Weights of a small GPT-style language model, trained from scratch on English Wikipedia: rotary positions.
MLP neurons of a small language model. Each row is named by its layer, matrix (up: input weights; down: output weights) and neuron, and shows model dimensions 16-143. Each number is 128 + 32 x the weight over its row's rms, rounded and kept within 0 to 255. Numbers have three digits each.
After each neuron's rows, "fires after" lists the tokens most often just before its 100 highest values on Wikipedia text that the model never trained on. A number after a token or word is its count.

L5.up669:157095162154154151063160108143109111080113133114142154160171112144144124112143096129137095124102068074126116176130113145095173174076133114111084126176126183141159165154128143121099144157127143186098140135111097148118105148092145125112147154139153077110140159173144097139098148161099123162109111114137153124140133150119134130184153132128126167120135138146057172095254090139098098132123
L5.down669:082155095111118118172149129171131144147089127150098097101164135170151134140126154086122176147162124107140104162204126169156100102116130158147159151149123137130123135133163134183130167136143107075167144180117100140150147129179089116176140116113125176098153142092131100104165094157078088155149108156141120145096113122144082089144125129125227106164124164097165130210060121117166091143071
fires after: " |" 45, " (" 20, "," 7, " the" 5

L8.up329:103216105130085120146189093136160153134100159153134141156069068100168079143123136138163128110202077138133098138111123066116152091155094144152091105104117199106105125190175152086044140177117090118078096181108071141095119124173109110178119092130182112099112176173059094126094094149161115078119146169167096087146122161137127124124126088159111154159141156176126141131128087140125141092076
L8.down329:178046112134187149117127120110101107132130155103142121066121137102142085140200112119151118149076166178132089103121087168164112108106115127086116114174166102165163124130150143097168138142128138111162192054137097098105206135140130168147127111069089100162107122084150161136136107148105121176098163092184116187101150106074137145127152126104123126175094092101102119111134133189061183138107
fires after: " |" 37, " 0" 6, "2" 5, "1" 5

L10.up332:074104126082178064154147129108087143140164114128143113118108178140099100121161161114086121121130107116126105123134121088127170202131249138161126089169161052085155125120111106103135064167077124094111148086139157176142164151125187140121144186178104142141138084168154118097109106138101163105141215146114156054119192147142119123109132138124095115108165120127086150056101119113113078114121
L10.down332:132117148156078173099071148097162152175077155129120125103096009123155143169093095127156172086119131138156172175107153180084096155062124141091124107143113147139142151165131140144166168076146097122087159133087132121107149166125176148175094095144168187096108138073158133154161112064101100111188084147134152119151074173145150131176060109133137136172082154110087085161123151128125186119144
fires after: " |" 44, " –" 9, "-" 7, ":" 5

L9.up578:142142088104118150116160102191175141107068143194168105156136083112104106146093116117155129129166096133163104129172118179096120099158101137141147112076162123115075076177140116122047132161118102135090152151118151137149157099114151176089095120111194102121114114134089136133054151169156048119105101133159137108111126153226141168179139187076090138185164099145141150120158105082142107084117
L9.down578:112117183140118126109135130115090192132165157126123097139152220152143125092143144065075105131152112145068124140072121112125159140158144068103066151081153094112159104112118175088145105106163095116135162021154069197158124126097161199122131154082125124142087111115144179131154092119131172207190107120143118103090159183075135050152130126166072066089097131124128151157105135124084145079151
fires after: "," 41, " Ag" 5, " B" 5

L9.up659:139112114145173094151104146174099120068152107157173124113125156125079112139164166103091101086129163160091096123141129123152142117123076163152093143133111080099170128112117089148106159176085142129164109063121128164146171131175140095081087178116108177127157106143151109136071133113172091135108135163095057118129176141117141155055128213074180122129138136099122096164200172132165116057115
L9.down659:133140080146096155105121139109098107097085131097120118161117061159110142091090088130117148118191067140092178120130097177088179100105086143118105140136098130093114174208108154111148132098145170116135139183126121129183139130152096134105179067157095109133126148099180098160139117143122113184106115182134092127107132145135118081168087061161120094143091163120109130107159098122147174124113
fires after: " |" 48, "–" 10, "-" 7, "." 4

L9.up921:130103120114141126162097081097138130130150107121138201140109167148097113135148134131140105117092060126136132115133163154077081205124121193141118070179179136100144176092149123132102160116114052138121108088227148150095203141078094106127096167088116091049136132122106155093145140115064189138151155133154092053143114167123090105116133134125088181116102132171151137130182138143188113105067
L9.down921:110131146153093141138103131177199159148094189078086113130121129112118166091082139095144178157097079147158076125121171124071153119163136061141158150095100171156071120233125112130140158092131184087077111144090054118185126112129081091107087100116084177125087161146199104154099094145151128143091074109105097157120132157210150162173119126168139108113151119116148160079072090111085141117099
fires after: " Z" 11, " on" 10, " of" 9, " 12" 8, " T" 8, ":" 6

L2.up222:204150128126159107142125149112115167092151140154118151128104076105142135134133161133119136095114132141123119135138152114072133058119089119139086146160155097130147181129108126088104145130084117121161164064117102084098135180166128113143116099075127137148134077079139135154127096178148170114138115153145138109145101122139131151114134132124033153120132125085118140068185098070164100085082
L2.down222:084155117140149151143150099199136133104120144156098177081095044096097191122079143113142075110125150114131057165119151167061106126074134122129077108149166072122179102122126119142092113155113115128120078190090132057170100154107162113073177134084149138168102141112155164111096132162144179136145124152178156170126114137151113106144157109105095198118090139125113124100126120142164137068104
fires after: "\n" 41, " was" 9, "," 7, " and" 5

L10.up449:097214089114161174171085140159116118175108146151168185117104088140146125152072144119139152142158085105089082157128131150063172094128174141067153094127122173100098052174169123070129176097151117155139088129171175116182126148096164073157066137151144173156148183134082120149155135149077147111135093162175105085173161177125151152159110118220127151090128139160089140121215120129138121134156
L10.down449:110114129108145147155128171116151141087129128176114097190152167117133122109125156138102124150078155149121108140110129144140117169103129106161137126106143140159100179138135131141116112128077162100123120090158123174167160118140121153105148127144154133142121124155127102105124114126150110156255109125148115110203121180120074165113108107106094123133134156128156106081117121123117079151125
fires after: " " 48, " |" 25, "." 4

L8.up500:189142141104128155082157078161126096060134140132084135113180135193115145147154157101098174090117150072140100094106126135046112125145162146168146053147152110116117142129131084087132137111140076115129117112130135059129143153141187169112090176161173108144128137124093150102166099168084103155127087157142075039115103134158166170097173127133106085082097158115092164145147142080139124062121
L8.down500:136134079068155123175145120138149135145079133136128154119114138122101156117162106159163065160088153200179102144163112094129126124142111095129108137130067161098126147165149156098140100126083096141089173143148162136070135163119049132137100049130111137108168130170101129180100116148119135136051096159109185118127073121054060182120103109087135157137136054070153122150168110130155152121183
fires after: "," 35, " well" 12, ";" 4, " that" 4, "-" 4, " and" 4

L10.up3:097071140147126102153123070092106104164161143196148133120156147179111137093121146108135148065164108115143127205106128152084113132110070135120078160100135101162124142172138089191120110105149149128142130123115124128158129115174119143108158184115139182136165166181141137088097105155120126196094152176087144145125171098146107105140174196128136081165142155159125108113138114117158095096050
L10.down3:140180090155172145119149170082124097136114172101124072126155154115209141154201092164126125078121082115129098076130140127110143109139155166070110164145083133168141136170140196092099077133148132140140141206170130085102130144130117173119166112151103116129132101113151207093170186073138172107144197113099136072074068178094118110148139110132134160112161144133150146113137149173132143130167
fires after: "." 43, " |" 29, ";" 5

L8.up169:138101105109102148175152089184155124140160170115089098128140100076108120146125163136099179149102085044188084130192142111104112143036148127131107099143103159116078131125135114159125090172141139189138117142046076127150150139100134106114141131132187058082116118118107094117086135141124095119114119129132107111142137090141166123095148151181085167072079205146109108191120168212119097137145
L8.down169:132138139150166136109133188121093152107148116111140106108092109104135161183084110114134076125117124173084128161084091151150122107168116125111167131100180094129151139100141140141107164149148143067140066030186131069096164109130065129169137086141096143165090137114152154156124075133172140139182145104142167088178132181089177159111099090113122141224192045147130134077117140064187140124141
fires after: " M" 16, " K" 14, " N" 13, " B" 8, " A" 5, "M" 5

L8.up951:184150127066218120106158145124109152104146094157151096124217094183106167115096147087141112124092067145173148086120130185098087170117131092164160036164141098094164136122103133057130138095132012154140118156125130196158219136104144138096120184143098135091190164092144159126161113110163135146142156123111076140133084122113102101125173193108074148117089135142116137109115125155077132098090
L8.down951:117134133190120127139161150168156091121091181119149083070098123054114114116178124126145069143133090178127081161138104151114092134149097180125130171103119200149094164121156175117129108166096214090131129076158115133101152075189110110151106102147114131147103146205072080097108158093153139087165125091095097123050086130115079102134122104047168162151137172177153136156092129053154173147118
fires after: "\n" 44, " \"" 9, ":" 7, " (" 5, " |" 5

L9.up639:100152168107179113110182130069112103119141113151094142198135069153121135087170130074112150181179168134144095100069142136147123109054104135090090155184113095104121183129125118102120107131132129127146116151111137177117149172133181160093112128145156106126164167130072132130136140138131175158106156125161129153150087091152153051189171116109143139181085143120127090173080169144128159084122
L9.down639:134131148113103144077135128104082130163145069116101115090140193098101114126184145100184145157124112095104152152127114106082176143191128084150142105169165153095171098108115130104145192108136152193163082149143072133105072117188081144119154059129123131149125157125117079144214168126131143133138098136119055196154122112131023147150102080121139144161116114074142138124150146143094125126131
fires after: " the" 28, " a" 19, " The" 7, " an" 5, " his" 4, "The" 4

L9.up834:118193101142129074160121076162120126126128150211115138115107129062053078166113146129157157088095093128147167145127149146147136164144159140119084108169132125158129155123153095157130120180124104121145095097169160136080198184113099092081099110066111143111099112164135105104068153103106116111135150162138062109140109119141127098057122158142082141123118170119102117190190132163155127115102
L9.down834:119112105141092110156125140094160193112067149107157192115139110110080145095121177080141120132110095089134114139135099120104120111088165106163178111144102087123127171197156149142098116145128159125172153135119107129150133116145085177110160057108140126159125156162115160153092093133137118157170045169127138133065154133133127116158147113104131172129103131088153088097125147072149125121145
fires after: "," 38, " of" 9, "=" 6

L8.up312:150115157133084119109142100144133118114077126145164091111159141129094070119077172116120120163201117124108145132120115172135194170095204132148163093116149086131144102181088080135092111154100073136103127150149098193205153123102141127089073184159151095055113117121145127180104136185114087100135155115150106106119144151130118117163155105094117153136170167144066174097173086047184142148115
L8.down312:134090097129196129172126142106127157144184130149198145118081123142130110084147108162126069170133158130147114146173107105117081124155080192125095134134132182117097169095147117138148138086159158092121112096146167128078124153121147098158092158069095146148150127143079167092109162094139093155127117139130145132120084130141157145107133122132169173152118136121129136140068121155129145101172
fires after: "-" 23, " (" 17, " un" 8, " \"" 6, " the" 6, " |" 4

L9.up951:056092106150120128131135116162162128136142103143163129100154120139184101191071103125159165103136124101131099110107129218105127128080134112119173146153116138112116074167139090113137197114171050129124107134079109136129097139102139163146100113197173086146081153139143132157100133071207102125053132157118135076135154128157187159157123171081095150170129153032120181139160107073174129125149
L9.down951:102075125160106130106150156144115147093143097092134154087129148133092135088156135083138108063131113163090162156122127108124126115157159123111114132165163103073143127165125146127086097196098131183098138140099108159151110103104136166127156110105118178141124114081070160136099056106083105128133103083098133193156134135047102127137171114116125101098150162145111140105166099032132177120145
fires after: " P" 17, " ." 16, " s" 9, "," 7, "U" 4, " dis" 4

L9.up813:096143128080136152145149103145142181149153077113131099142134080118140096120065144171132148136163108121187119160109121166128145115108103043174109132137120184131155127140162133128027139103116074183125149178060132120087131131115111115116114121117173147092173148214106117127069195167122078131168135153203162148166148136146153175123110177097159129188098123166125115128115124175181094117114
L9.down813:135089157177106095135111150134139091107149114124087152138174150177104100094152122160102071120060162109102144112109130136129118157178161154101163109117138090147143115061097145185218126102091125121148103151171124128175133161120127128104141119128079117133168148092159115073147128159123150098255160116115166105034150074174090095098141080107133053112106167150148125150072132126071130142141
fires after: "\n" 68, "==" 9, "===" 8, "." 6, " ==" 4

L9.up389:113097100129175154153122091141094142138144090151079137164192110170170186112115121073095149112204106088122151145138156164136084161141139117110130090156129128141147143094148145149119075127126077135154089185117149082130117139114190139159120154089108097140148086123084146105184138163137127131198128120153130132192119140117143131183144139101144120095110166153140129097119118130156129100128
L9.down389:130161115119129128143088145110134110128149123099098125127136146121158127117115122115121102135110110134117121125142105105144132105139132097130135129133133109149151113075091142121165105104145158150128122150114148139132105122118132106171150107150104113164130137133145117165220130138133139116255146102133137163119120073122106132125093114139158112137127134094143135092102104134112158137132
fires after: "\n" 73, "==" 10, " ==" 6, "===" 4

L2.up859:143121098143141088185135095170114096070057129170170114123080054129113113149108127095184090176182079082091133081121106114137170138104163084152101153161089164094156131160183162068133089172163166217153110118134036164150116172162079158094149162122186126144168207162107130110110132129142065151129142142107099094135175149151151175054122131104112077079107121108094100131103091132093182140123
L2.down859:191053100140084107163185120129125144146072165118143094082134108081159129165158080156162136085158109116170175090126098111144097204197140148114095074147163170128139116125131138172129079146127147123071136101135109149136101137162101141131149111169112165101127135143084099112107119159152115089099141130083128074176173160174164130129175154178136065122121128126150070171169134125159112139075
fires after: "–" 49, " Lost" 5, "," 4

L8.up55:117129067114162119134157138099091103148194115059133100118106107096137166183138146219110163059145137173181136144216142081115126153137138116166162125135107162156163113134122119142144149093140067185124133150075150139081067146200152121133125104168118157148114108185131159121106105132126136197130086139152153082125080114116144095169117087128128056094109133083053083122116089151093113115166
L8.down55:140118132122107116155066144172162123144162164170182141103138119134040041109105114104161103195121115098131086122117137156151137090165173154130133143132189126123111108170126138106184125127143165149092178175206110183173121104164085162077102092135147129168154128098147159157095120112160130105125099134112119211079199076141132174145140178100101144126119145126160096121113118045110090115168
fires after: " |" 47, " (" 13, ";" 6, " aver" 5, " Team" 4

L9.up405:151120104116092153143123098083065125177159192137150126116084152122087117145119145114121198096121120075131177106118138163057125134127169147155175162216178196121142165117125066107130153136140055160146141126097120146160149127118136137163095106051089098127108096132136133139094130128096113115130089138181063053119126130091132168131136179160103141080072142116046143130152083158168140113078
L9.down405:184114114159087086134078119128133175102082141107152126136152108144056087064118088160132145110123095176099149187152079141098112112116160142109125093142107194129105171159126103155176102165164126153192117195111137123122160088101121158143106105138088127171141154051142149163066095122143159136100109125142147134061174103121134158106123111080101182213133108155139163105114080084128078124152
fires after: " in" 28, " of" 13, " at" 8, "," 6, " West" 5, " South" 5

L9.up283:088114113120223093097151110151104126112178154093162082089141153093093162168151165156095155073171136097089120164133140159162156119112164109048141108089083115126169121162072108017136155108114127112108109117123152107111081120163122112127142143131113086151110130148106079123109126134111145137127153150093077085187153119061158152161105145091165186166155094115098142124195148140136145135170
L9.down283:069110123089132115157098180155158115112126119157119128106173085141080108099097121124120154128087055174117127163137105135128104148066106129113086102092118109121110133113188113179113102134109151058180132100126090089133161116176151186102146142173073119156163125135162120160115117141129080107137073130131211119128181145101113099142133098124135086183122132068148149177102160112130114126099
fires after: " |" 33, " " 9, "|---|---|---|---|---|" 6, "Gls" 4

L10.up810:133158093086137151132118101161104074166132108145084120158105160095121087159128164125140189108117142155158130130148117140121160182067097137083106182123149131162153154155157138131113178167086098232154118174078132094087164141098127118117113101056132136129149174116117120158126159128125125161105133155135172154144135158129138102156147133128128086109122086113105145132215121099113065120084
L10.down810:148146157093079189109105137080123152134103120125134195175142130138131130074139144045160199140096115133140116142142105128085154059170158102138115143161166157120130188074121183122151118146135121142160070170136057207136110098105086052131153174113058151134128117083174235148190110147116152101177186123141101164155110097135072073147129130089155129103068183160123171126078142111092153116131
fires after: " the" 41, " El" 6, " a" 5

L10.up885:154195079127068129112123160134154154084113153152109195136104121141117138193133147109172114140131130125129079134132083157068152059107114101177121126127193094154126049114115049143138114195124077084154107130129099104106125170125139098085082082141156137134134133171122149114167139146173140136128160109092141139126085154126119127136164113113101111103131163076136157088100134112103085130112
L10.down885:129096097145197137118118126170096131126128071160195119138071133116099180141099122155132082143152138252152140154113142143165108155154162154139104140141199174009149121076138133098092141122159115078108087094109143098154123091155165121114148110089135168107179160116140121162174102134117135102173145087109187128223147129119122132132118100066124153169160134145090182113117127065180091119115
fires after: "," 44, " State" 7

L8.up807:139125082127151113136124039164120082140146092144201139138163120124159178142111146069115112068160099105171106147131154168094126135124131084101131085146109102129105127112154089110093126141122103137127106120095187107106098158140164125147107152132176174102170067151124095123153166117106119132146110138145130088105131084127132102142141200095191184167093170124072108165168112146151115087109
L8.down807:130134122152100120158102126111084111160160095158104133114143131115178131115100112137126135135098130113141146114103141117189133142112127109097129082163105155151131148008127113181180067114173072151144120134153151102123145112084165156143133148088140164138133126132177081126101159121104135125255128101159117156039146053109143145109136176098117117113120119178127093120139162181116144154126
fires after: "\n" 97

L10.up890:196104143100157125182137126164136140172140154090103052119169136145089141150137154120096096139156163043113141073105120116102107119176151173092146123133160092079141087146086112068157142071108129143146080085108111140139129137151107142095127160140134084187108121129145133120135138098127136104152127158140114125120132146052187123126206167106106195090156119143099106168130164221101109116060
L10.down890:070158125126095084078171138160125120090113093150071156105158109143193117118103166152141154183064181159169098159110132048138142112111092142126123141142124149135109148153147124160121098174176154161092184150151127157130106137119224146131091150152134134074135123089133130090158114162144136156170162116094153174101108057155129126157117118147110072176089130089175100123119080087141121093189
fires after: " of" 16, "|" 16, "-" 13, " to" 9, " the" 7, " D" 4

L10.up316:095098142139103096161160094095095092174082200080126147212127124115157166113118129127097147116150101067107111133086078126062121193103107173181104141144095130077104124192189105144077114120150109104121133147152099143087115158177162135136112155199159170136183140118144163090130136106157110156122113139096100108185157157129143114139149141124200121115119140106092102159134156133154126159151
L10.down316:104141111163130173127106074148137112146118162133123117140156209122090131182137135129163109064141087150103172142156120182132113180190122136137129108120128144137152152122096154089124123123093160150098135122138157056086095123137122152151151094143175097176126129177118140093143105103130099128203137111133139153157125130095136154104122089125121109109176078101144159109163105125069104129127
fires after: "–" 37, ";" 7, " |" 7, "1" 6, "0" 6, "-" 4

L9.up291:135107131130147100164142129156167076072066191139057097136175082087171161110100154151107168141158107077182061091232135085113108105094151153153110122094129164097107169140167123136105131190160127142147151104126111116134110136183136100099112193073153061134109080143097106160100111182070110153141104126201080144159157108165138183093162110162100082092087137144106102138120126197118112112122
L9.down291:111202139105126130138086129108087133095191109080144132049095115163193104125083162104212095123105152135062243139124155104129146132130154131067125111090108154065137183100114161126083064149118114109151157138147108121178202125098106137133086074124119124091128141131154126100161113179147112155224101098192179104140123185094126175133140160162089093125176161111130106131116097116137196102105
fires after: "." 44, "," 20

L8.up154:123064173144128146148139093150115132090177077153153131128154127170123201128116120141141103063164151092161120160122153160131128149107145107126079110127066127115129152093141140124115116068184121098120172146128128246106129124159156158132082146195202113090117175141094129126134113072156142140110118132073186130142128112146173136169185129157180163100092145094074144154160120122097132103114
L8.down154:076210092139106152130155137099119111137108150126150140131206128096133061114119195090148193085134055150108149105150135153130191126131108146123155084132128139100140088159096092115081125144080086209148121122133115081140122085096138169137116142120106073138111076108156102162167172188125125141106097164153116109115165124106121145138114180072108094114119090140139134077150195100173118113174
fires after: "\n" 51, "," 5, ";" 4, "-" 4

L10.up498:159149136122144095132173142189153160081195135122106079113114075138127122207074122191130141176194126138194107148101131114123115143110078169092171127090089184146093115124199157126046098157101141148094142165108134082139142145136156166135133153134140095074091145123092094118047136195051109101130110152100115060108173126146126091144160108125158120147126146116127155159160099151141124161095
L10.down498:131100082167159077097153115104114103152145157123148148133118216163096100036153141107144191059091087120113150149145177132107124150125155132204140147172124087095109080105122118134153133160084147139135079115133156142140128150106153130150118119106025113112127126128136134118215139113192170155209201078114086167079104186114122176104117155095134129109104118120085107059126177131047155124134
fires after: " P" 15, " N" 11, " B" 7, " T" 6, " V" 6, " R" 5

L9.up537:094132148087149143129154087073096127139159143071162079130150155124130182125163146172145129149121086131123123145124128134047126148100181129175161077161123110159093114134145071087119150183098145099143122112128153130146122114157182116119080126205140119118112105143114151090132153201149121152133120121125137097107134135105121101097171156156173114130106154143098087181066107120122078144170
L9.down537:105115133147191163101118158199197122157115139150141118136114180132075117069160080115098103100126148119142158207120105091103155105097094171117087118154157153143158185148087148101171200120137153130100139131043144098159204109112139105171189117093128146178124116135124114161062104076163065170082095136111113115119140100157132113110112114112105115223201080143112144134119157134094106116091
fires after: " |" 34, ")" 12, ";" 11, " the" 7, "," 6, " km" 5

L9.up117:152136138082206166097144078081206099143107107120191103113131140119135127132101178120131160092137125081107139109144148147111135110140217096100161054147145176127106123145106119088095180097031133174102132101126088107182136163119165126091116167150120141071102139121134112159168107051146082122144081133218125150124110111137135139186130146078120192138149208132131120114174150114190134120136
L9.down117:106117139144164145100126149134082103083186127168106124139143141157163127142171129103135081064189143133078155165089098145110163099159179091145172128176172108136149129123142102106108111063120108152102097197139098146163135119050090164168145137114103101103091091134087146169164132224127177114185130131091160103118125141186161168150124165159106057090142141124151110083138164128109179089104
fires after: " the" 15, "-" 12, " \"" 8, " a" 7, " non" 5, " an" 5

L2.up682:166111094103209152114127098163182150155109162159096152128106171155138135181141083117117132089122134103080128162199166114086161164106105142179137147131110146120168129145127084101140132161161176116116174058119093114129233113109072126140125177094153086129088139132087172099106117105122143123097107158125148117164091170138184142166122083182095197126120085101110141196141154192115120132146
L2.down682:096177142197034088107163159196131190106115144137127168112146048105147126144142157200130135137146143143141090114107106113127123071121138151103118124139127134163115139075109161084145133097131113095151123166144167124113056119102129098111134106131138139130096173176145099126138105156092171180134141103131126153119179090106131133074174131059099083133127103167169118112084092149133134146170
fires after: " one" 31, " the" 13, "," 7, " more" 7, "-" 4, " Band" 4

L9.up205:082085097139159036154148067096075144139183135134122178112116086125145182183109155123133139144218110078050129131168154162151112152172171169068134093150102176146100084160156146107138108096170081036080132120147129121046050166153090118137160124077120162132154157113095168169136117128081133138133067141180156121136135127077144100097153109067141149157171152143095125136143119141109150113086
L9.down205:125157087145157152155153117123132170123098094113170111107164127081088175150102126159100117169124106142196132126112113145112126128140099128126104180092085151102151102168185170100112135087112148090139240068103085086104080099132059144119166108152153182123152132121099085193096059070194126169118097084129132130142158131114175151141102131109148183159183171092174152169161149119152144128105
fires after: " |" 30, " ±%" 7, " 1" 6, "6" 5, "Gls" 4, "oph" 4

L9.up565:114084094127126102160115042101145184188148148202157158118090122129093179132135164084143145136144112145073127177155171208118061147127189138104118159164116210070136101143118122150144143122171066100109133065180140135093125153150119113159152172065098173126125112103083179160119147108057134118126100132195136094127083146099115105109128129115144119081136152131151121150157139144114145134080
L9.down565:158159081114096152148113125106123170116107149077155118127139129142107123159107124111083146156058087102149171148128119100081103085138131105126097108122106081085130106166136183121120140139092137069115183105107103133152098095125078090120122110180114092081164131209117144126062067125166150130089105114132186094080120126129100140103117080099128129132112166139163168135068073099095119144146
fires after: " |" 57, ";" 11, "at" 7, "o" 5

L10.up125:190117151106114126111112116094128182158086120098179140102180176142096106114069123119132120149094130127123112103122164177140113105145129143113122131168144173179116108123152158117107155185074130110116178047136179153090150143136112138135125164073194160156133097121156143138126115126127097143144111146139113034104182155157147097140170119098161088147104121202074118119131049127164145134133
L10.down125:085142076155141107166133145192123126147140113140061110105133098089164123112153152136101158126165115136159116110169126058109133110119129150124108137132093130044163122118123119161056141091137183185075097235129113106178108150142154133106120051133103122146105158149072133087174146177144131112193159109118109139108096124143124158142109112108112182100163160113137110142158131154115142146132
fires after: " |" 49, "-" 15

L9.up637:136133163109111149140148075150093165172161179139144115101137158197109108110127115142108223149157194136152164123144135194175112106140126148143124143125139128093150110127130058076139142174235111154105108164089167126098139138118137119166061162105130130113113099123107121145123140167077138149132109117123113111118077159117142115139120121142117150061124174123005131114077139172093145127129
L9.down637:130146073109105175108113062114159156072104116099135133155099104136124130111110125136035191156062175173189116142127088099122110091080133144110095161132151137117153121128137149089158169123107125129128121062142088123113082083135054113087134133154174126102161066171126203128064103128163133106148107152068140094118106201133172163118119132110158162107161138113133128156094151104164104121105
fires after: " |" 25, " l" 19, " as" 13, ";" 4

L10.up425:169098110152121135137145073089107121077151148111151124120175161148086123177150131117100173086120101080156097160194107154128146152089165158143107130206108094104082145181144096151126104168106101074151118161146161107119081255137106126144109138146077098199128093166193122174114129081122154159108149203120109140138111065134130120130122137140242112112106110047083087097172091159105123155145
L10.down425:108131107147123105174142117117163118139159124199159097137108066081111148167156102118153174154200147069094140076154095135103129138168174079160163163131161104165090125161156173171103156132112125140085109183115119143115088103154134147147053163149153128112078166093135140120156158173141103127159130054142139092136148121139127192146173144081090134102179074162170153144105126127165188171125
fires after: " |" 56, ";" 14, "," 7

L9.up185:174136149120127153112179112084190097141122112141123211152151152123101135135085122163145082123135144094141182144097127218133137153086119115154093123113175164172093105156226085102097125129094108106051084134124155232118070130127108127110131114130184156145073076192097171145114113143082121116126119127085149087148129129113121120143135132076149124143115137048132132089165072063130097076148
L9.down185:115107118138206140211077111132052173154147078091192113127177180088106080120179141109087124174143136173118127134086112108075133128132142114115134074107162129179188160070160166114108114105154139170187131103141155080130234123134120134163182165120133066098099194104110174117165144122133107120082118084153155115143113136138162125110112126106083119091198138162101171116138193143137104152175
fires after: "-" 20, "." 17, " (" 12, "°" 7, "," 5, "/" 4

L9.up313:087120147116155117119170140131177097132118094120141142125121177146088140142150164159163102115165096074127075121141143138103094184127119188128133163137098098105139113138128137101096118145142161183137110102126104186122218108136134139102108105165115042068129135120092125155140088137182142164135143152141144133145140128117180082115216110121084111096092139167156142137103109131125100114149
L9.down313:123129115097150144125167162112118141121112091102101112131180160157089129044145119144084085080108104108122156156185088116136169102086142114113128094091141106093175103183117112123122165124126141201192153180098174018145101084170120111132145107153112139206100141114128101142165119107175102111047113122159206121145115154183084175104116152121115142172122065119109124088109144075138121170083
fires after: " the" 43, " " 17, "-" 7

L8.up324:118103076133159134181128092147102079150143083149169168171156105120159137126091122092115158076174126109152124165131157162116162192142112093109155096194047110143153150106148080122089112108142081161133080169124185137108132170133152139166138128118124166081153085118144106120140171132119113141147155152142140116139134092119145103139152166108179181152086173141078118129167113136166104110132
L8.down324:125128133160163128140090122124095130158164097132093122138128121120175118080129127135125138118135149095131111111097143132175116141127118139109125117143082130155141115000138112167162105143173099160150102182136147110116140122092149145166122134098143131135132112147143118146146169130108120116255116093144144164114129108118132153124138156107111117098122136183138109128109165145146128128106
fires after: "\n" 90

L9.up17:135166094056113089126143142118112146145155158168143117161093095090074125130130149115120175098097124132100134107146159105163134142096121147047094085138148087047168119129122086112155160141154105092128124099162127150132199173104149102112094172079127190106127146127116161086136175116083137113158114177120105068093066109135111112136083127165122119103176137110084138182113117159078125132129
L9.down17:155125103133146089068119134149142145148082170108142094085112084072079136125157140093140100152082134130160166105155122107099191091134141132079125113123102128102107141106111096140188139131099189103117135113085119159088115150140108111104114081111101100116146165153129113163049134147171117155112090167097116134049173118133122127182109137093108177093058128127141136106139142126130150124119
fires after: " |" 24, " 1" 12, " 3" 8, ";" 5, " of" 5, " 4" 4

L9.up514:116101125139173109142121141116124113130109107070132166125128158157125092129151102141131134159175150103138154123117163104138162152147192133184150187167120094172085152120122102052096053147157088133121109140122100103118148120071183132104068130115192073123123120115056115151185095184157119202114135122121113128131174128152167092132186102110116130159164123136097184204096104138185083110050
L9.down514:158129052148181158118103125104138147101100124128165129182170179117203172095120061136089069179108114140172206127154094140097149147179124122159157114136137141126157160140105171106082169151077151101143122089132159181074118142145098142105186149190161095176121087165143181143169049167143145104093151137120144111110125106119106110136132098109152076170148092100155128142177113171143131164104
fires after: "|" 52, " |" 15, " the" 7

L9.up60:131105118092199128079126082151135096113184121129148087124125121145110096121149138146118165094175153129183111115157125146097101175105146194142101076159161139136109210118146051125137192195132062152141048129120179135136175151108126124122066156116100103109140146113109155153139135114086169172127160104137115112149157138182115137109153179156093190148117112105071128176105141128180143064098
L9.down60:088094078150145120080133174143157196126106145104041162116102128147122145084132095088138094196124160178072108149165120152074121090114193093137143184095181113115122149161097195109142124120107161075100106143100073067150153092168122127057126116120112122167143170155142133121110088118169154126185103108118182146081083092102178124146128094077113120132148152109189103111183125112159146113131
fires after: "\n" 32, " in" 10, " from" 10, " (" 6, "," 6

L9.up328:149186089072120136110141053121165152128117113161143119159158134133128158121086144092134115131171088065145134100173143108103120166139141087134107106101012122132176159139189122100097124124126124083118150058141151134124125156079116129106119136091167072129124053107096138133104133215106093121161095132155118157143122113117120122133137186087137191061157115102131136147185093135138119110169
L9.down328:109108142153136099109116140133079141151157141143128158085123136097073123104107130089124095156157135174098141146111109160157119165106171078113113132115160142158131167096119125182180145155142145145169074157185143105149095086155130171143119068125093170066124124106159180185133165108146120197084160096141098152096197137101102162114122163038124127141132077129149117129071147171127113165086
fires after: " |" 64, "," 9, " " 4